From a checkpoint of a small transformer trained on Wikipedia: MLP 1024 SwiGLU, 500M tokens.
MLP neurons of a small language model. Each row is named by its layer, matrix (down: output weights) and neuron, and shows model dimensions 272-367. Each number is 128 + 24 x the weight over its row's rms, rounded and kept within 0 to 255. Numbers have three digits each. A neuron's up and down rows have the sign that makes its largest values positive.
A block is one neuron, or neurons of one layer that tend to fire together. After each block is what it responds to, as a language model described it from the Wikipedia text at the highest values.

L10.down15:132151104118132184156109106109134104080135151129131101093140113100123130070121101147108126126187143124163153104104144084143139127135153110078097128135070117117113141137188106108137142126128149084136135144127117161127125137105124107130094114115143150108134124091124134125142105135160151115
L10.down64:175089137078152134141103120159146147159136112113152178147126122127157114103141128171126117135157129119121140120116121113123143147109126116191111133168164123138145140134148137171159129108148118130109148143111128138075116113136125106118109154036086112135128156147152138138143124153135126135
L10.down227:132113112137158097175152098195138104072103144123102142163161108129150176082123122140177108168151158131119109159117110114095127110149150122126161115121171126100111085099109132082113112157120142192111136147129142134090121098114154150146082148018179129118139149109175163128132098123154123149
L10.down267:158135102105082134149099119139096143100172146126144118113129172131148134131096131156128118135117181138167141110133149099125137132065112137104121104090126124094138143145145113123128115100141146126159135093102154111117137124138143124172100134061123121134107146141083117127124128121134170170
L10.down284:151123143142120149115097114140108098115116080162127116085126130130139149109125115143141126158147142162135119119139122160140140121136118118119090113102133113103106132197130105100090133113133134141170157163129132118127139162120153137155164126085130116107125125163132119119156124163154122073
L10.down353:155092122100216134171099156112077120141131099105149108122142110133115144107167162132148125171117154116122141164130128107076164114127124127127130149094129137177150110160121147126140080114095106166119149116127094101113126175126121145107107147098116161131125107113121132123097145166151110101
L10.down387:127108142116151150150092109128116126133115124148111122095109133151169156123128115135115103119124145142138108113142149126139150079142186133135089135092124165112115089181125095145171131101134121046138160124149142125137162159135133108108164154115115165114077120101150078082114148146157135114
L10.down491:144164081096099145107107177112110112142142101150123142124128134094100145119150169104082140144079147156129133114140141121115146109112094108129088132158111167153133142129122089176120149131148121161108161105151122106151168125164164098165125130028122137125124109104132102118127131122142093100
L10.down605:121137154136120101113128122082091151042118140175152149175133137121106112175115124130115159130102103085130111103102131146105083094144105082107137121089120128141104113066136161131135121174109082105122132117121122143155133132128096139137109134047136125177157151127142117108091140120127135132
L10.down685:120113123093071134129120092134113121162137113109128085148115146150110176142170111110162132096158086133142110168120105125191151151147135105140117065135146125121181142138132158105128132132177129121122151078125125105148159163096147099154139121065154093119173151110138142175110128111121145130
L10.down761:129161139104108119122105132048142154129090122124140116136099140127103116129129131093175114102118094165100121117100164145116134141130149120119108137106092140136103118189102092140126108134132169120156139127109136147130155118121106117159125137088119137133109153098189137084158125140139149096
L10.down791:141067086142153105139154177104136109136137144140148104098157091101186130143120130141089115142079132094127164155138170067081131113132128135149146162144098119124112124135127144095128180141103132164116122110181151100152121122175158149144143154106148153120143124133102122140127073181161114131
L10.down835:133141152108152165162109165082121113106150171126140086143125132119124117135162125137151136089110101128125138123141164129145151135130117097140119145133112143132111152148111136141209138112176178096120158146117130105106148136093137124123127136045123132112147159115095100094151159177168094110
L10.down901:127126141154159132103116126064137109146144086142099160089131149120165150157163155120130101144104149116135145099131121136110090172103147118135103131127111129135120121156130108130106151125121140155134130164145126121134122143139090114137177157056113137175127129161123134125144133158125119128
L10.down997:119135110143101137125183098170144121100127167155114140154112159135151092102148134116119128126129065152109138093155119120130116160124113147144166123120094139131113122092107156177118152176144141112138159144099161154132189104106124104100135163147086136132113122146148115132127142125153117111
L10.down1013:124133148137087152117118173107101137127089142125115121158078165127134144124128101149117130099140135138137132097149148111162120087134150111116136112128112110082130140097125131142126119100134095099154132113141148118120145126128182135171132146043154133164190128088115136098142144151140113131
Responds to: Plural noun suffixes

L11.down665:161143161097114154121148123115139171118099090166131110164138136152155137115140142045126116144129147099120154128150133162070172140131128128104132100115079140136116120130099097120124109144129110127142120089115105164097158140131116102158105156197086126185126141134136123097133140143107166084
Responds to: Word-start and integer fragments

L11.down778:153109088117087096130137087163127085149121136111117131124104090112118107115141118111143145170157139165091146116135087136160147132114120115193133120176164135111110159117147123131150149105123098155127146117129121080125145118118141082079125116153093146187138169136174119115124163091136148108
Responds to: Reporting-verb inflections

L11.down49:138140161151123094108117119135127166127116107116156087140148153126105137157129119161155158130139115128068153105127123147106128132153164088073121125114111157129156114147125099131114141172150073170162142153092100152122147137146136160146110135121108133132108068117141132123090117115120117165
Responds to: Adjective and participle endings

L5.down321:141122140116173137107133135133095129173110121119147138115117143089130111122116170154119124161097118114093099125113158148124174105116132138119134096105114100143157122152110089135103186134151132145156077146134107103136143098111142128102181103000168120131115158146085114110167094140099135134
L5.down340:167123138147111148113151123159163147128133131117145134169127100136121131188138150133131117139110137121152138122125158150128136112128138062140139130134140179127149130126122095136102146161126131183129137084133138128153130092100148158129138138043117162125147143086141095146108102157103101122
L5.down476:122141123110109128157146137125137101121159131114169125087128117094103108146108144121124145150119111096089150101151142157130146147153118086131146139133120083088113158151136125116090170144109104096135161112120120116126121127111142114142129133026095164097142105167084114097098115093133140151
L5.down591:151134104168104141134128116073130095121138178091168120094120149085115132150174133169103117120089182104080114084089143131135138163122095105089142064145123137132151130093158148133123112145121139156127090120120137081143113137076053109112144122107160146123126139137131152101127105163148077136
Responds to: Two-digit numbers in tables

L11.down78:133119138108124127124116173098100123102124092107134136162133091097131133158119162128112111107095110147125158121122137150128127108103132099106118122104137154099121116133113122120076111156107101089122108115105133113168102069119116119136106156015127151157154124116135121115153121134145125126
Responds to: Plural noun endings

L10.down18:134152092152130117111106113130117111098103122066099093135128193133118131141127131156119121141154099093111119100129126183125101129132122110110157128096108091095109133121119088103094145145157112134137154133138134160124132130127128163144125101011109155130153160136163179083086181080135161127
L10.down42:135132123111122084143123133137146126129132135155114093151111174099121077099085082145138098133171163163112083120114131129094134123125116167155132111112175164128132088183097101107142142118112155146143141096099102132116158142106115134110088149153087085129139078086132140106117133132071119097
L10.down58:114140115109138140122102179095129089101144146168089146106141137108132162119164121119120077132120134182130122145097125104135145151154142133101133081153172121144109109103144113116117107098129112100126150148153134135151170141105160126148150182069120132162129103145123141105189110151113123103
L10.down144:139106102123071110117159116141143125088095117102151121149091202121144105140128134109092124137112135125111116133112112112108153143152112113180116083173143102105108117116136085108103116118085086134117097131107121186120155112168167111138118122020100171125164113123138084135116129100150129104
L10.down244:113134070151184154130161106141124126134102105093203116115146174136136121121111103135106146129110099127129120151129129137087166131155099110148093133128143119121104129111126091132088158129107129116132111136083113106169141161109119140147139098090085152129123107168105119118152131115155160122
L10.down279:113130148103146153081102139151109162110096105130135175136140115105090143147127119119104116149099134132131123131111117122096109131130140172141115120135167125123148173107126129110148115161124147129129168095133118103105113118136113074139166104120138105155114158101129139126156194156108128134
L10.down318:092108138163116098138128113130146151105163127114098091133142127180085119154118164104148127152093122101126146123134135126120129108130111125125140104079128099169141103127130148088125113165113138122111147091180146133097109140116121102133139157148148073108087140134186105056178112137129140144
L10.down354:150107138133117090144123113154136129156163137071121123153120148163149129162122115116096129144135128124122140128128104150074102102119148141126127118169084130107127147130146120128117109127162124152117142097152138115128104143147133171120094143176165135113157115149123130119135125157110128138
L10.down432:148100122125069137117129105135141108092116133143131118133158151130074139149153140150120111161089113136156124132123120121105120144119143081096127156117139142123117108147148081110115144102123169109119148087092151149120137144108105068110138122000154083089135159105150117140136136133176157125
L10.down497:113160072102120112103123151148116133188133096140104143132125169140125079178092162155108110120093131190130134120122108110126111088115136105113103138073136140101146126164138140166128100137099124086135134117163135129112151151158132138141137112000148082095132131140152137068118132128105116066
L10.down584:150130138122125126051106147111151155160143153097102125142131157089122167150142148132106102185122114157094140126160089163113115132145161137147160120179120135181125178085105166110122112062107102130171154109159082112096148112104165113193141154113172110143145137132114111130118108163156095148
L10.down589:125109149135170127097161086161120127146128134103124145173139184097121127143078099162116105121132163090087144101129158162153127133160102160176119132068123109121088094092162148150090153145115109145127110129107122126141154162119101190138107098110120119133126121163086116104130139133106132193
L10.down651:173095095117158119097111132103142090148132098150140149103141153147138144139138126104116073126141072103098128155154136143141107159154099151158140123103108169118148109159117113143132147155128125120116114153142119125146111162102105082091150114032136151130152157139143085132119130122171148137
L10.down745:149141130147154080119169125153112092108137092109132122140116146048112137116109129147165134092124102099145091125107145118113121139099109103159123114127147123110168104150137116147128111114118126102146094112134134141136147105147083134083148099118142127135089140148152165130118184094115121107
L10.down786:115136111115132142108123140113142139144142144118155187061139100101169151147119137110134139090131141122124145136164159128126153126124145151102127110150100110138133168164175136161126130128118166074103102137148070168100133148128120146151111106022094160114130129140129181118101131106131121110
L10.down979:151124110150158154146139114121127144146139113112137139131128136146125096139113106127098115123166095116132118081131157127126115138102179127129111169134168129073097121123137110141137130116139112091152107122137136129127133107156129184099162178000139141131165092132139107117130108126108119141
Responds to: Adjective-completing suffixes

L5.down194:146092153127118173118130137127066131078094144125122116131140151139124148138099180126151140126130127125162184110117104114171121128139160144122125089154143122093097138120111111140117175117152139122153136144095142099121045130168159108116142086115139139128123153130095141157128111134144153117
L5.down357:165123156113142139098154083175115105135141121109132161097174140115093084118144171087139178071089151126145152130099091101143129128094104114068112101141168153085136142112106138091114142102165171130149123151090137136136147148098134131154139116015118124134140122127119072133147130120141125133
L5.down450:142101114115103089117132155112138097102118119131124153119079120119142125102131144160164102111112140188115159161144152116067116137120132091142166182147161115138154104111136142114134125134088122199152099121119137155141132114082121117099152090022113070129119128177199154098147104145129127124
L5.down955:109116099154126112138082156124116079147104115107141093150131111136099116109129150135113116136075138115121128118124093113114167097159112106101110149169135160170136155154183162117088109174122156101132127154114122125171094135119131122136118094113150103138137131145149166172177109150110138072
Responds to: Clause-opening subject pronouns

L10.down0:143158125093109109118119122106152091110112088130159131128111138146131130109106085120132127171119184174079085089136092121201151113129138086115144109091091159164136157079133115142108123114139135149111121138123148083111148137112122120107115136103114182172134143126140159117131165130126152124
L10.down52:118096128126108111141094151118132125151140122092137082141119135167068158130094150112149107104099133158122161111121111157131119107128130099105122092112128155118137153123128149158077170148139118103116143144167150127102151136113123128107125142095141175178116122114121142117159129178135082171
L10.down108:123116141147096146174134111108120158092091158159110116117114107130115121103094104155173133122147150125105174134166114182116154110139098137143113133166114103162144115114117096116123123083153139153105152095082128132092112118114143087084151127181118158121111135154135110144153133139140139132
L10.down157:128135140110117097142108162132122161120114132112160136143164105128092177132119135117109101125119114132125178102137100119167134125160102114121126142126105160155142143105173111062160167080136144129145161175124111141124137096110155114168160116148138160161099128119123130091162121150130079115
L10.down394:116126120160073162170148093155155139128149115139121137135104117136102136100127117162105152119104123165127098112083186109152127087158137135122148100125093136171123116148077151151128154154104162144110132108100140146124138151122140095140122126049131107122121104112109143099110120135160146094
L10.down463:066113099120118079128141130144124105119112147181093155117078129133125101173134165146157132102130141145128128134120166114092101113093196138164178133128118103128122122105109134144105140088106156168091112124146153132127175117125140128120132110092144116155127133119083147120088133121187123125
L10.down493:126140143101116126152160124131115152127146130129154152125112124126155112132158166157094114107095129154100166130118118136140145169129154104100150108118111126124147105139149114113113101166139130120081159151105096121130130111142149199136171109000122165112106113121100109154145173140144132134
L10.down627:160133083116169140105125125154123138128137135118163113136155147098130109102179132118133161152114159088122115123144125152143138117138089141133118160119108096135129134146129148110174154144114127150149164125142093151149092141102119186122165201139144167112086112108137124134157132076122103104
L10.down645:134117129137052154181112136112169139115081124130100098143105114114127147111161123143164133121137153145098133098151158157125179131120141122089134145120109136134139082146113118135098142122109130156070137128135124142112165143126157139136137135028081145137148156084148140124140121121143126152
L10.down646:071074113124081156126121144125129114154142094140154088113113127134135159144137094159112164147111149149092096131135147154100170161110133091088142131134153171091141134136095102146135146138094112079120112135129134096142142120148142125118190138218113120131106072119084129130071151154162135125
L10.down669:113133138128087137168119128111132080099141142138141137165124165168109121092152120088148105092100112098130100162170091121157112158120137123134116124120141120127103150059109132113129150132119139114133084080108160128149122120159142125135085121075174111125177129147085138119148142108074132176
L10.down700:112105117175079093133110109145107131115125116135150093149128104099127096114119095165208135114090135148113102108112108116179143118138127087131116108128099135131135132102121145115159099145143147104120078155109082144087096094125156134159157155124117165100116145157125119160109131146134132133
L10.down701:087154168124099128101128162153105137166127146121160109128185101093133101099129144084130172105139114130152101116142131133117147091149096111127116146135131083129092123123126104127127153115122152145130133100124114143141126110130088136141171144087159123124154151155151121115062133131143117137
L10.down868:136125105112159110174133100140176145135082117135105127145094067141121164124130161154125137108136155147124129136154151109135124141077100076100078110133120135097169138125136135150093118121133156130120102099137169102108186131149175153125105139157106179159177112120154144085097125107118078126
L10.down937:115167178097102124119103095093148119106137152170119150122108137124151167116108134100108116145125122116124134154110155112140135172148127097120143133105136132127136094111141169110159097124133088148091071132123162128114088110145139134101121109124140122143127117131136115131112121147097118128
L10.down977:132114119118139153140146144110066173169133123174175094157086119145098137141107114124135175133098160134102137118127140123117105101099097111147128129103117162099113107128148090138133165144110149147112114105132133144084140131142115164159138166065122148112122155127148136097118118146105109122
Responds to: Reporting-verb inflections

L10.down94:087132099075116110136104147127095117129171108133105106085124108124118103148099128128155099139143150145128178145143102126108120116103132127138138107139116111125101173145152106113147118126110129111112119120121127128165097127125147146154108151073143104112101118130117149132118123147069125133
L10.down111:125113107152111107149133130144129148135138168176150129129106119182111106099126136129111140109124147113128133159191159171141115132119149121153111114147158089126146127126147094119125109109161140136147137072099124124103151139182138161121113136047135124117162116193159155119129143143088134111
L10.down170:127180138089143161158139150109154142119127100132128113139149084113116113108133130146125103111123103176116119159107133150167134120150120117091144101129106145139101104155082123145128087129096123111106106133163175109092127067137112133093140112171145139163115164158124127126123116112182114133
L10.down214:125104121107136133120094113067152149113152118137124169053109153109166091138131133156106127088128097120104110100155108142143147144180128142133109147100144170154138162131147129172109139165120132128151116112130139113152169118155100124151134158081098094102083132165137099143158087098131134099
L10.down311:089170130152166179108108131105157132185115106091101124110154130157133134154115141146150138180124148159134191145092121082122096126119133155151100086169109103159132126152113134113142139141139142113094164079103134111091113140115117155138080151137156128117121110131081139161125128124110129121
L10.down334:138133098119124138106149140146130153150151148101109116152132154140140106118162140145136131153167129138105110100096149124125124134159119134175154140098154139096109142105112103085123130118153135125153121157089145136122089125101139131167111122105150095144083147165114157113137090129125100128
L10.down452:100145148129116093136155150143140129131149169107164161154132145158110149158112110133137078149083152130124134123118101178093122115177146114144119160093129125123115133117131101125149101144121111148102096120125116148120090136139127139131099140147121130140120189077159106106150091120152117140
L10.down573:092132137093144121135091181149144134110126118108097120141136114086118106079113113094105125144097104117152141141152104149126123140127112127120121133117156091076103131128104123122185117122114136128115125127152114153112103134139167135124142163101117100141183140136114133115134117140138145170
L10.down636:148136103123127136129086123143114147107106168148081123151141105154121113141119137149092154128132144115135144140124147117114110108116154124145119123167144139146152112088147118120133144126118123121131125115132164134112108124136172140165138150092109047113106104116093158144141134126137154122
L10.down637:139097102134193127112143141138103128171109183132161108126115097120144130132155111135106106169101115132127125122103140088110170128107150137134144140136106116130151089153157132164136126112112183103132095139132127168122179132111183100128126139096150100106150190117116140154135153091128124115
L10.down681:153151138154152142161141109152128084154147109133133155124139146183094122127140141115154137150133158183105118156133141103147115102164056112148140134097112088118132126125128098125168132135119136174105103099138109127131106142102100141153160132074083124115128173128129080164136108114119163111
L10.down697:147087099127098086142092141128140140103155136125129106082120096135153119144174132114168091145120143163150121159131142105136131135160149135126079146132141119106131170083131122126151111193140174125127129118126098169122159159161190140146091148080093110155131098148110132149139096116130127120
L10.down728:133153091131126096167140147129129142098108179115103153143124147127128091145104106127099106124120104105100113116106130183125100133097165127125082110121121108140163147154110138121152083108128110117131150108174140105155126119105152112160093128097122131120148108126152152153140141149139133112
L10.down827:113134094124102121135121116175126127124154114133172136108113148145116099099108114153149145135137127144146163103161098145136092122139088140124110125169122109134136124138132128138121105135151126116146116153131142176133114125157143156101176144210104153117139082165133124117114116111142110197
L10.down839:097136171140135091117109121122160162129127163140143139096141128146133121129117116105104112111124130129135102141117111123135113156150088135123148133134140150103165126132156103117104135149142145096156148102090102160162102124129175075152168145120137150125149099153100109133084109164114153136
L10.down944:132131180111123143101157142087164110113127140121136100162123131162145132147175128176120081113097152141111132168127130136138107138096119118156139119132137150142146153147077147107140167145147122137163097102096123125163134114166115115107131146042132112129095119086108124162148122113150161115
Responds to: Table percentage digits

L11.down687:099110157136137123130117151134128112113135121114125095161114107172126146130153131085139133106135144158138154129198166118131151098140099150091104127068108151106124141099120149140115128136099112135125106103132073085116168140136082091131116138105105108104157118118134148108136125096098149151
Responds to: Before the number 10